MLP neurons of a small language model. Each row is named by its layer, matrix (down: output weights) and neuron, and shows model dimensions 112-207. Each number is 500 + 50 x the weight over its row's rms, rounded and kept within 0 to 999. Numbers have three digits each. A neuron's up and down rows have the sign that makes its largest values positive.
After each neuron's rows, "raises" lists the tokens whose logits its output raises most directly, leaving later layers aside.

L17.down720:473477517608545585429551470494535556564502563561466472555414437482555560548529481496511438478470538549472497577480466505546480398518512430487515477504367459545448532453447551582444547498473522487507481510499486514514402453418467379534490592518448474525455396447569563580433491530474502480
raises: "\n", " (", ".", " –", ","

L17.down311:359536468529468545551433487451424536519574424566401549515431466470545494440447511526566405536466466513501499515481527516572516490486498481527484500479448431441423533495462525538528494599539514521611522493608630485408460469495475436425401594483579446522466442541481572521487405517560478459
raises: "′", "9", "8", "6", "7"

L3.down573:487491519496492629471500517485506565364394508536493516499543542517485532551454526443524510509555472573461500532578555504489527530493427515527511529517473508523434493531653500436347483443483519487479494519531489484561536538537489520491442554522589493494453453487463509553437448479490514541
raises: "\n", " ", " Notes", " F", " C"

L17.down86:554534502498462532505533533496526566417510616484414455493440430543490509452457583509437615445541506494579526573433505499467537575484489587522519465555435531506579466494451546500537442448470574486567529484514581528480497481464474464535479490509485487441466496458507504443478497590396446479
raises: "s", " ", " and", "1", " |"

L17.down1338:509521583556385461455463499585515513481498429417497491472537431471602589496523507482475528423475517507514483514471521561472537403505605481443509488447436439465563484514446504516570459521560469399490470489467456536383524511538425509527471517522575564542485485495589616428535493533507534508
raises: ".", ".\"", "\".", ").", "avi"

L17.down461:609559457546440475506522475470549498428481552599358486531459446525462594560483529532485521525524492494465507633548562544482550460522472491379438498469467545555507452559477489476431449410482455578490529493603454525500495501497495521547560463485631416523480504489482497498514471465551523513
raises: " and", " ", ",", ".", " in"

L17.down1159:436470554496406526454500558340456492431410483592509520533468530605410369439543557479468525478488452465484487457407477467586515604492390517476541482492488562476466427486475473521545531484518559464517451443537510490491417524564452508475536527494501473475452518440559516457549517544481381525
raises: "ing", "ting", "ating", "ending", "keeping"

L10.down1085:436571506524482492593417532519448548504431464519464469647487524545507607487579596516384513472466542449494547523602433542510564520442594512452457446594530522510481488492560536542468476460492405489459557482505419502456457423423564470464471439483544445391432576477413513460481508559533531498
raises: "-", " and", " ", "–", "'"